Part of a small language model's weights.
Size: 13 layers, width 576, 6 heads of 96, MLP 1536 SwiGLU, vocabulary 8192, 61.2M parameters.
Training: a variant of Muon for these matrices, 8736 steps.
MLP neurons of a small language model. Each row is named by its layer, matrix (down: output weights) and neuron, and shows model dimensions 256-383. Each number is 128 + 32 x the weight over its row's rms, rounded and kept within 0 to 255. A neuron's up and down rows have the sign that makes its largest values positive.
A block is one neuron, or neurons of one layer that tend to fire together. Before each block is what it responds to, as a language model described it from the Wikipedia text at the highest values.

Preposition "in" after verbs. The word in (also In) right after a verb, object or sentence end, usually starting a date or place, as in formed in 2004, released in December.
L9.down1351 [134 132 122 112 156 135 135 119 106 161 111 110 140  94 217 153 149 114  71 100 133 198 146 148 137 205 113  82 191  99  89 127 171 154 124 132 124 110 133 160  68 154 151 182 131 126 151 129 115 119 149 139 153 114 170 121 136 138 111 124 101 101 177 134  87 127  49 140 159  83 115 106 171 227  76 141 116 162  96 112  91 129 114 112  73 182 104 172 112 138  68 124 107 101 192 129 140 185 109 105 152 134 139 133 163 163  84 145 188 136 141 125 152 168 146 172 112 194 116 112 151 131 137 132 116 104 102 106]
L9.down1460 [158 127 137 109 139 192 178  85 134 110 103 102 104 192 172 110 166 151 142 172  76 110  94 145 113 102  83 162 146 132 112 145 145  79 190  98 119 152 147 149 114 177 165 151 106 104 145 111 112  88 160 153 104 176 129 151 107  76 153 100 140 128 125 135 126 156  84 153 131  97 115 119 137 137 149 129 155 123 127 112  72 162 117 142 150 177 172 136 194 125 182 127 116 143 113 130 135 139 135  78 161 167 142 147 159 154 137 180 153 153  94 185 146 191 223 100 116  78 166 112 107 161 133  82 110 118 163 137]

Clause-linking as and and. Connective words joining a following phrase or clause to a long preceding one, mostly as (as tall as, worked as, as well as) and and.
L7.down152 [132 105 140 137 161 149 171 111 159 152 107  72 105  97 181 129 140 130  77 165 122  68 147 137  69 121 157 127 158  89 103  55 122 157  86 160 123  60 107 155 121  81  71  96 144 163  66 199  82  59 144 151 108 171  95 142 176 119 112 107 133 182 156  94 102 115 113  88 173 123 111  98 122  95 160 150 153 165 185 123  91  98 124 139 171 160  82  72 160 153 148 161 140 113 149 124 127 162 134 129 128 157  76 102 146 127 132 139 111 137 109 115 177 106  97 127 131 129 215 138 103 102 156 158 148 123 164 127]
L7.down672 [166 110 108 123 119  82  79 128  65 128  46  57 150 143 147 115 122 116 151 130 111  57  81 144 130 190  90 156 165  96 117 160 121  92  84 117 142 115 128  87 107  92 119 124 100 142 146 125 125 171  65  93 157 185 102 109 129 135 138 147  87 173 158 122 164 112 161 134 157  54 118 100 113 107  96 126 119 156 108 107 152  71  96 115 125 188  68  50 142 131 157 134 105 125 130  96  94 130 114  96 165 158 149 129 100 139 138 107  97  78 146 198 119 117 136 134  92 241 108 138 144 101 135 181 116 152  92  95]
L7.down997 [133 140 150 149 184 150 179  78  81  71  91 104 156 114 145 157  49 104 142 161 176 118 171 172 129 107  90 139 107 158  82 112 177 118 159 151 115 151 158 128  78 211 106 145 106  85 107  50  64 115 147  88 199 130  79 109 152 211 115  89 163 163 152 190  60  99 152 129 135 123  48  75 159 125  97 168 108 124  86 102 106 136 127 141 170  93 125 142 113 147 107 144 134 114  66 119 147 112 176 137 131 156 146  93 118 121 146  96 176 145 181 165 127  92  72 129 129 187 107 103 144 173 106 146 118 121 121 157]
L7.down1055 [175 100 175 171 123 145 152 146 150  67  86 189 166 164 234 155 148 140 145 177  56 154  93 154 102 132 157 147  99 108 135  83 120 137 120 114 158 134 153 129 124 120  85 164 125 148 108 161 103  81 112 115  89 124 126 109 184 149 164 148 119 179 187 155 171 119 136 117 139  96  85 156  90 105 104 153  88 101 159 171 137  54 159 153 134 138  86 122 145 116 177  66 154 130 112 133 158  88 112 135  94 114 121 145  88 101 155 143 144 123  70 145  77 156  78 143 114 159  93 134 115 126 119 152 140 130 131 109]
L7.down1147 [141 131 107 145  42 102 151 136 170  92 120 152 147 128 144 153 180 137 115 122 101 117 125 146 120 185 134 130  95 136 122 173  95  82 103 189  81 154 138 110 157 127 117  84 128 172 169 137 149 113 122  90 146 109 168 207 114 119 139 145 129 153 139 147 141 162 141  89  87  95 153  96  99 113 133 159  96 138 122 181 181 128 139 127 133 132 155 161  59  39 114 144 128  94 116  97 147 166 114 131 104  83  90 146 147 114 114  93 132 141 114 143 143 128 129 100 106 134 131  94  96 123  60 132 121 135  97 193]
L7.down1175 [166 146 121  97  77  94 134  89 148  93 155 146 114 141 127  72 181 162 152 123 125 133 110 164 164 159 182 169 154 207  82 107 111 160  97 147 156 136 182 116 138 106 131 145 165 108 162  79  99  91 104 137  92 115 146 168 158 154 108 150 115 126 160  65 118  98 178  93 171 146 102 112  90 112  73 152  52 134  66 141  91 127 182 132  81  66 155 153 150  96 161 116 120 132 109 108 106 134 139 155  87 152 120 122 112 186 131  87 103 129 120 135 157 152 118 162 144 121 117 102  99 198  87 178 143 124 117 106]
L7.down1311 [ 74  88 114 160 138 172  60 159 185 113 160 111 126 112 163 125 135 117 161 105 158 218  93 134 152 180 172 125 111 167 117  92 111 108  97 137 107 115 183  65 165 110 133 109  88 138 144 159 109 154 137 100  84 129 165 140 153 107 116 145 142 121 150 121  84 116 101  82 143 168 196 119 186 142 107 166 122 137  98 137 147 142 176 133 102 152 135  88 134 145 112 129 108 158 172 153 147 139  66 120 139 140 177 116 185 131 103 128  87 132 127 157 133 143  88 198  63 157  99 137  56 113  88 130 137 154 134 106]
L7.down1527 [116 134 132 121 132  99 127  94  98  98  83 110 136  87 152 113 136 128 147 138 151 170 181 181 202 176  91 116 100  72  99 134 115 118 141 119 163 111 160  79 157 108  36 143 123 176  85 192 140 164  66 111 144  70 157 150 181 163 139 106 117 124  95  85 117 106  82  77  89 108 112 167  95  92 156 146 116 192 143 105  98 121 111 145 156 138 101 104 195  88 118  99 141 119 167 117 140 156  92 180 116  78 128 132 129 196 118 141 116 145 137 152 151 151  81  94  89 133  97 125 139 177 102 127  97 161  71  76]

Partitive "of" after quantifiers. Mostly "of" after quantifier or part words (most of, one of, some of, all of, four of), plus "under" and label colons.
L8.down611 [139 140 142 154 159 113 108 174 141 147 173 143 131 149 150 104 134  68 170 135 141  84 132 148 128 132 132 188 156 188  74  95 165 126 126  64 106  55  90 117 160 112 134  67 121 103  45 197 114 134 103 176 139 110 159 171 126  95 126  68 148 114  83 129 139 117 111  77  91 100  70 131  87 102 124 161 131 156 122  91 191 140 106  86 147 141 107 232 119 130 164  73 107 156 107 175 111 116 145 158  79 119  82  82 147 130 169 190  91 161 148 139  95 139 110 137 150 160 133 128 164 128  95 150 136 122 144  87]
L8.down675 [161 163  80 203 111 167 190 172 152 113 145 127 160 130 124 119 124 163 155 179  89 132 153 133  92 158 116 113 148 104 160  81  87 129 132 198 137 104 152 127 153 118 101  53 126 106 163 142 101 140  99  66 158 117 102 136 117 100  92 111 204 102 102 111 160  95 107  97 103 107 137 169 167 102 151 183 128 169 146 141  95  87 119 129 124 126 153 124 150 170 179 128 140  91  73 150 128 156 129 145 109 180  88 129  70 106  96 187 217 168 149 149 138  91  83  90 134 109  78 131 153 151 159 140 135 144 167 114]
L8.down1135 [114 135 117 152 143 113 161 136 173 131 175 119  69 106 105 171 130 117 115 109 100 112 182 165 212 123 102 100 102 111 144 126 119  98 103 120 107 111 152 102 150  22 105 112 136 109  94 134 177 179 170 123  89  95 109 131 104 112 195 187 147  78 101 127 129 162 171 152  80 167 148 122 123 157 185  56  95 141 160 112  90 139 131 134  93 126 145  81 165 151  95 153 109 167 114 126 134 156 124 107 152 222 124 152 138  70  78  86 116  99  93 170  81  96  99 158 105 162 121 110 106 121 142  86  78  89 153 177]
L8.down1528 [114 151 155 141 133 103 174 152 154 111 195 182 121 125 139  91 111 108  90 166 130 130  95  85 179 130 157 160  87 144 152 159  85 139 152 149 131 132  86 156 128  51 123 115 141 131 130 136 109 129 126 155 129 116  75  93 132 149 106 139 101 107  61 134  97 171 134 139 149 116  76 184 116  96 156 146 123 141 152 149  63 145 147 197 180 151 172  73 132 150  98 163 115  71 119  93 140 182 187 142 108 122 154 221 171 125 144 121 119 155   9 122 115 161 129 113 103 132 131 135 114 122  80 127  88 126 120 148]

Role-assigning predicate onset. Articles or first word pieces opening a role, title or description after was, became, appointed, named, called or as, e.g. "became a", "appointed caretaker".
L7.down57 [122 133  69  89  59 156 113  92 124 156 239 144 111 138 146 157 213  96 130 101 108 188 139  77 108 129  76 146 158 116 117 136 150 162 153 139  91 126 152 136  80 119  86 153 136 186 134 116 114 147  45 148 156  78 112 103 124 200 141 162 139 170  94 149 159  95 150 106 163 149  69 179 101 133 184 131 144 117  79 127 121 139 158 100 165 114 159 124 152  75 167 133  80 117 119 168  88 172 181 144 152 179  92 125 136 149 104 161  92 114 133 187 108 142 122  98 134 147 145 112 163 158 155 160 158 173 152 101]
L7.down158 [120 181 134 114 118 176 133 176 125 133 145 138 188 181  70 168 149 141  99 178 114 144 124 127 112 148  69 116 138 129 155 169 124 173 157 146 155 133 115 153 153 128  87  87 169 152 120  91 160  96 120  85 154 115  90 147 197  95 146 189 142 172 142 130 144  85 159 140 163 112  95 130 128 146 167  67  81 103 103 124 123 122 115  89 161 144 119 163 134  86 160 182 143 170 198  73  77 116 152  98 117 146 151 141 107 186 136 181 118  87 114 195 112 144 167 142 136 150  77 147 164 109 130 173 149 132 119  61]
L7.down223 [ 92  98 122 189  84  75 147 149  97 160 138 132 120 198 137 152 110 115 138 116 117 164 118 140 151 134 134 161 161 163 104 101 111 121 203 117 161 125  71  83 157 230 105 176 105 181 196 111 151 108 125 116 157 122 147 112 110 108 146 122 165 130 163  85 109 145 215 155 115 186 126 161  59  84  74 154  92 153 183 148  83 123 163  99 170 167 133 139 172 101 118  69 113 169 130 126  61  95 102 148 126 154 110 105 127 191 108  93 120 152 176 157 163 147 145 135 171  93 114 135 132 105  84 131 124 182 170 137]
L7.down285 [113  78 133 140  97 142  86 103  80  95 138 166  50 127  91  97 127 174  98  91 104 131 116  73  96  87 126 161 153 110 112 107  82  89 113  95  95 189 118 107 124 143 152 145  81 164 184 155 116  54 131 148 162 102  88 120 156 163 168 173 108 197 120  57 153 131 161 135 101 103 126 128 125 104  95 165 113 145  75 114 150 114 100 145 131 182 114 169 121 146 172  85  85 161 140 104 100 173 151 114 120 160 102 155  92  79 115 224  82 162 160 122 131 167  69 115 122 115 127 140 100 150 131 165 134 135 189 172]
L7.down642 [137 204  84 153 100 158 187 129 141 157 136  91  97 123 114 169  66 100 163 117 130  96  94 181 132  71 116  96 173 129 203  93 104 135  84 164 120  81 101 217 109  46 124 159  85 172 100 163 107 108 115 106 144 148 119 127 123 113 123 135 120 135 131 146 159 154 141 148 101 136 100 149  71 182 162 116 131 132 112 131 141 119  78  60 137 117 160 116 150 203 171 152  98  75 100 148 132  89 153 140 153 170 105 133 166 101 166  64 143  85 185 140 100 118 150 127 103 141 133 116 135 130 131 158 106 102 131 132]
L7.down1217 [158 176 125 179 193 196 118 130 126 141 100 154 170 169  87 152 146 142 196 114 189 130 131 165 176 180 154 168 111 156 125 135  95 117  69 174 164 119  95 147 182  99 177 112 203 138 119  84  94  34 120 137 151 118 125 163 154 178 113 115 179 133 148 175 182 162 163 146 106 123 151  95 151 141 133 164 162 169  93 114 139 173  87 137 149 152  80 152 131  64  84 146  90 147 171 120 143  76 173 169 102 109 128  47 147 122 164 124 101 136 137 152 147 195 171 139 128  68 122 143 170 120 124 137  91 211 153  84]
L7.down1414 [ 93  85  98  69 142 125 133 143  77 120 143 103 170 131 184 126 162 126 141 104 147 152  94  78  92 147 155 112 138 187 154 112 118 156 104  95 137 191 183 151 101 120 126 122 162 167 161 118  62  73 106 162 115 132 189 183 159 145 151  82 128 118 112  56  96 136 106  72  78 148 179 132 123 156 115 111 120 147 153 189  96 118 145 133  78 121 120 105 143 103 113 178 118  88 126 149 141  79 187 133 106 151 153  83 167 162 130 127 144 112 158 128 132 115 144 141 154  78 139  94 190 113 156 155 121 130 154 133]
L7.down1468 [129 166 103 107 109  91 159 143 109 123 129  85 117 167 130 114 196 153 171 163 106 157 153 142 118 107 148 116 119 141 164 142 154 158  78 105  67 161 162  47 127 123  70 157 152 167 107  79 135 146 167 119 100  76  82 200 103 178 143 129 127 133  90 108 143 112 133 162 143 152 112  89 125 144 151 152 121 123  95 237 119 109 102 158  71 170 143 147 150 114 139 135 169  77 137 112  99 153 130 104 135 170 110 179 123 158 165 155 133 119 177 150 155  73  96 150 120 132 166 128 107 100 197 139  74 117 144  76]

Role or relation nouns. Nouns naming a person's role or kin relation after "was the" or "is a", usually followed by "of", e.g. brother, daughter, founder, owner, member.
L8.down37 [126 115 143 129 175  86 131 130 118 122 132 147 134 109 153 130 194 108 165 145 107 125 182 200 130  69 130 134 100 108 155 170  77 126 197  85 154 181 121 103 142 137 123 174 107 189 130  89 184 157  74  96 131 159 161 113  42 127 175 145 108  88 127  94 185  95 115 119 157  90  83 121 155 158 120 143 145 131 145 121 146 115 110 132 118 162 102 128 130 145 165 161 149 160  92 163 141 153 144 129 113 149 179  87 133 142 166 165 180 168  72 107  89 162  97 126 151 128 107 126 163 170 128 103 167  37 102 145]
L8.down175 [ 94 165 122 106 110 152 157 141  88  76 145 116 111 155 113 146  96 126 119  93 162 129  52 148 120 138 105  66 150  93 135 191 109  81 119 116 146 177 104 130 193 149 158 182 143 202 152 128 152 134 102 135 148 108 138 181 119 174 103 126 120 147 132 108 118 115 102 116 175 123 179 123  56 114 124 130 148 165 161  41 191 153 117 136 118 150 181 142 117 169 142 138 183 104  79 102 109 147 116 124 118  91  80 111 135 129 138  98  81 170 139 131 141 166 123 201 100 159  98 163 134  82 148 159 135 117 112 157]
L8.down656 [ 50 141 184 137 103 141  83 182  85 105 129  63 115 122  66 135 140 131 117 166 157 114 135 140 103 111  90 131 169 139 153 115 142 143 113 114 109 172 150 101  98 203  99  88 135 171 113  99 159  75 171 106 101 104 182 145 138  82 145 146 135 158 150  66  97 117 168 109  36  96  33 145 123 138 150 191  92 198  73  68 115 136 141 139 184 179 136 117 144 116 130 109 179 174 111 166  78 156  66 130  90 116 118  97 125 125 117 170  97 150 167 122 177 144 157 108 108  99  96 140 168 129 138 162 117 141 175  65]
L8.down1246 [ 98 170 126 106  81 149  78  94 126 114 147  59 131 158  83 186 128 138 188 129 124 118 106 124  97 168 163  53 137 123 141 125 131 127 138  65 157 152  98 110  70 142 130 114  93 183 109 132 147  69 100 160 100 116 175 123 147 119 154 119 107 123 114  46 153 109 144 122 117 165  94  85 152 208 170 129 114 104  92 157 104 137 132 125 108 139 134 121 147  70 152 137 156 149 132 130 185 104  98 170 123 129 170 135 122 141 151 140 104 140 199 103 111  82 139 130  62 121 152 142  98 105 165 146 144 144 146 105]

Word-initial "as". The token "as" starting a word or phrase, as in "as strong as", "as follows", "as long as", "asleep"; weaker on "so", "such", stray pieces.
L9.down65 [130  79 105  93 162 143 123 108 136 127  88 150 122 131 150 125 196  88 191 151 166  91 166 171 131 171 177 115  79 141 107 157 142 111 137 131 136  96 121 113 181 107  88  92  97 118 126 125 155 107 103 161 124 139 170 143  70 122 112 135 155 145 132 108  79 112 109 119 159 130 171 157 129  90 157 154 131 157 115 145 151 140 183 138 124 142 148 103 154 137 128  48 166 136 131  89 125 109 140 134 105 118 125  90 132 141  97 144 190 167 162  93 151 165 106 137 108  42 153 105 140 122 130 153 191 124 146 146]
L9.down943 [134  26 138  96  78 200  72 107 111 121 129 173 102 158 117  81 159 151 154 113  73 115 146 165 117 164 142 167  91 107 122 116  84 117 175 106  61 147 114  94 103 136 143  80 147 146 168 157 121  85 147 164 112 108 189  98 162 101 114 144 132 111 141 123  91 131 126 128 129 105 107 109 142 157 110 113 104 149  88 156  61 143 143 117 121 127 109 101 184 129  94 145 142 137 102 167  86 152 110  90 109 164 158 165 150 186 117 146  98  99 159 128 105 141 129 156  87 110  65 117 192 148  87  97 192 174 165 105]

Prepositions linking noun phrases. Prepositions, mostly of and in, that join a noun to a following phrase inside a fixed expression, e.g., Rookie of the Year, seconds left in the game, away from.
L7.down143 [163 104  96  73 114 136 120 140 194 107 145 120 169  48 113 149  89 159 109 159  92 181 138 140 131 166 113 142 158 130 128 140 125 124 150 102  81 134  96 141 101  58  98 148  91 113 141 118 120 123  84 111 148 151 107 153 128  98 145  98 195 128  71 128 123 151 112  85 111 159 111 144 148 193 196 120 126 121  78 106 106 105  58 117 135 184 143 109 144 127  56 195  96 132 104 138 127 221 108 152 135 141 119 111 117 128 151 109  83 139 113 144 149 179 181  94  39 155 139 179 186  84 106 161 138 165 116  94]
L7.down324 [ 77 130 133 164 118 170 178 138 167 131 148 172 107 162 184  71 101 103 106 129  94  80 185 113 134 150 162 134  71 162 151  86 154 107 129 155 100 111 122  83  53  75 119 161 105 131  31 114 114  74 125  79 119 100 132  47 161 142 165 148  92 130 188 154 127 146 104 166 117 121 114 120 120 132 172 145  90  91 134 148  91 176  53 124 110 128 114 102 151 101  72 118 152 147 130 141  97 148 184 128 182 165 136 101 134  48  77  74 133 136 114 132 137 135 151 132 145  64 133  61 150 130 100 145 127  99 128 103]
L7.down371 [122 117 158 135 215 108 175 114  77 106 179 153 112  98 149 107  77  91  79 124 145 192  95 100 153 200 146 117  89  72 166 118 132  97 126 128  89 123 173 127 139 124  88 161 137 180 195 115 125 127 141 182 154 105 144 172 104 153 134  79  97 144 121 151 117 176 126 120 160 170  63 135 164 106 143 120 104  99 181 118 134 156 145 160 140 143 152 136 113 144 120 174  70 160  99 166 102 120 145 209 105 130 122 140  82 106 130 146  97 125  98  97 125 129 123  82 124 133  90 125 160 136 129  99  98 116 153 179]
L7.down497 [ 88 103 112 136 141 105 134 140 126 101 158  75 112 138  87  99 167 194 152 106 151 105 107 145 113 145 146 135 158 103 104 108  81 181 109 131 132  65 128  85 128 157 133 126 190 125 108 110 138  99 171 160 153 138 144 116 169 186 163 133 128 156 104 145  63  97  92 114 103 123 115 134 119 122 119  94  59 133 135 139 134 126 109 163 107  84 115  96 110 144 102 124 150 121 105 131 157  90 127 127 164 155  76 130 111 158 124 117 147 149 156 103 176  87  53 117 126 113 147 149 181 146 166 130 131 118 108  95]
L7.down523 [150  94 130 135 117 135 212 129 104 122 102 122 145 149 183 134 124 115 140 101 166 149 139 181 146 116  99 108  86 155 119 174  72 113 128 156 119 112  97 132 145 107  47 143 110  72 121 113 139 111 153 123 107 121 136 117 122  97 188 136  74 113 142 159 170  98 105 148 156 122 141 127 136 184 133 164 146 196 144 120 107 110 148 116 175 125  85 120 148 177 139 168  99  94 114 101 105 129 145 137 143  86 132 122 157 117  94 152 126 144 113 113 104 135 159  95 108 126 145  96 150 116 148 150 105 115 129  73]
L7.down1071 [143 131  92  96  96  83  87 132 208 151 206 155 121  77 175 121 115  84 128 105 116 128  80 121  70 154 145 136  87 171 165 114  82  95 122 134 170 158 161 158 116 129 113 144 170  84 184 197  89 127  97  94 123 112  64 154  97 134 104 139 120 164  86 141 122 166 130  52 133 112 165 122 124 227 123 154 112 166 106 132 130 150 140 150 114 183  97 113 141 163 134 151 104  81  98 106  88 153 100  92 162 180 131 101 140 130 123 117 151 132 180  73 186  83  45 195 116 158  85 155 117  62 127 133 154  98 135 138]
L7.down1282 [152 184  71 123 164 100 151 172 151 142 113 124 153 138 131 147 118 100 153 135 112 173 107 132 133 154  85 161 120  62 138 105 153  93 146 163 144 118 152 117  78 120  62 100 140 180 102  65  71 150  64 128 109 118 154 107 158 142  97 108 172 127 127 117 124 139 103 143  85 121 136 119 141 145 116 115 104 157 124 121  37 140 144 114 156 224 153 171 131  91 115 138 121 108 171 154 143 140  70 137 147 122 100 125 174 164 126 130 105 155 147 105 149 113 141 117 134 108 133 115 161  83 157  87 103 198 120 168]
L7.down1482 [ 86 138 152 145 194  95 159  94 128 144  78 184  67 130 172 144 131 117 135 130 126 167 146 123  88 156 202  78 142 200  30 133 119 157 113 145 124 159  83  79 184 116 140 158 173  95 110 107 160 106 170 149 132 105 162 129 159 179 147  89 127 130 150 169  65 105 120 107 142 122 168 162 109 146  94 120 155  86 123 119 145 110  96 116 224 171 132 161  95 144 109 156 122 100 159 192  97  57 185 102  91 112 112 145 132 147  65 125 187 159 101 132 109 167 104 131 115 109 170 120 144  67 140 216  94  51 148 124]

Relational role nouns. Nouns naming a person's role or relation to something, usually followed by "of", such as owner, brother, founder, member, president.
L9.down202 [113 144  70 109 167 130  91 181 178 138 167 112 115 138 103 148 115 136 122 124  72 149 130  95 152 156 107 129 121 178  57 158 151 157 152 101 170 155 106 151 142 131 106 117 106 165 161 120 125 119 224  93 164 152 132 146 129 178 125 188 115 122 119 123 110 137 166 159  85 123 101 151  86 125 128 163 181 111 143 118  84 186 153  86  81 130 176 163 151 129 110  98 109 175 100 134 103 136  88  56 144 115 113 172 164 132 125 130 113  96  83 127 104 130 131  81  97 115 104 123 156 147 178 120 135 200 129  91]
L9.down1405 [ 90 132 154  95 132  94 132 145 119 131 163 141 141  95  88 133 111 107 142 142 157 153 150 123 144 136  94 142 147 202  76 161  99 109 189 163  96 125 178 111 141 128  67 132 190 163 176 116 122 146 183 157 185 110  65 117  85 173 146 114 157 113  72  96 138 145 184 118 152 126  81 138 102  65 143 149 122 178 100  80 137  86 137  51 111 100 128  84 124 190  73 129 162 146  82 147 109 190 167 158  79 101 107  90 158 168 153 206 117 102 115  99 152 115 128 131 137 106 101 110 145 107 143 114 123 172 120 139]

Clause-joining conjunctions. Connectives, mostly "and" after a comma or finished clause in biographies and narratives, that start a new action: "and released", "and was commissioned", "then enrolled"; also verb endings before "by", like "portrayed by".
L8.down138 [118 133  70 157  68 185 145 106 170 166 159 110 138 109 161 150 106 137 179 126  98  99 172 119 139 155 122 131 156  97 165 152 112 115 127 165 149 136 149  80 150 140 152 112  90 163 118 130  97 115 174  79 119 110  84 161 143 125 142 130 161 115 127  98  43 104 114 152 169 100  86 143 124 169  87 163 110 127  37  79 158 149 106 136 122  82  83 130  91 129  91  61 127  99  66 106 160 104 147 128 125 146 129  98  54  96  98 146 142 151 172 137 111 109 115 122  70 136  98 158 160 162  47 141 110 118 103 164]
L8.down578 [149 100  82 123 130 113 187 141 138 117 134 202 168  42 140  82 104 101 150 124 147  78 197 132 145 136 149 206 111 152  99 130 149 143 142  86  83 162 106 103 128 168 142 164 135 128 173 158  97 143 135  97 155 179 146 116  84 112 119 160 113 126 125 121 140 154 152 114 167 127  98 114  93  98  71 146 123 126 113 107 165 154 145 190  86 155  79  91 114 178 144 170 140 161 113 135 135 145 105 172  63 137 178 103  95 159  87  99 113 139 155 154 137  93 134 121 116 141 138 151 168 111 110 162 178 165 130 154]
L8.down631 [201 191 167 114 151 128 123 153 163  93  71 139  88 165 170 155 113 133 115 161 117 102  89  98  87 135 118 146 120  93 168 115 111 111  92 131 150 101  84 142  75 108 154  99 143 165 132  96 142  73  99 149  64 149  93  77 123 113 176  96 107 148 174  78 111 145 182 191 179  86 131 125 119 121 127 104  85 130 162 104 111  57 136 103 126 163  89  99  95  89 124 103 171 145 121 133  99  79 156 139 141 134 102 108  60 143 152 152  99 135 100 142 112 124  43 141 122 187 150 148 129 101  84 179 138 140 135 102]
L8.down1270 [131 114 210 118  99 114 168 130 146  76  91 108 137 184 112 184 108  94 143 146 157 105 130 155 168 148 118 182 177 117 145 183 145  93 216 111 106 135 125 160 131 203 179  71 103 101  65 135 164  99 155 101 115 144 207 157 121  96 167 100 222 136  98 140 129 132 133 128  98  80 117  66 175 111 196 115 131 127 175  13  77 173 144 121 137 156 139 106 129 155 172 112 153 115  65 180 199 126  91  26  90 157  87 122 118 100 104  79 121 166 184 149 169 152 122 193  88 160 103  68 137 129 169 174 154 113 138  97]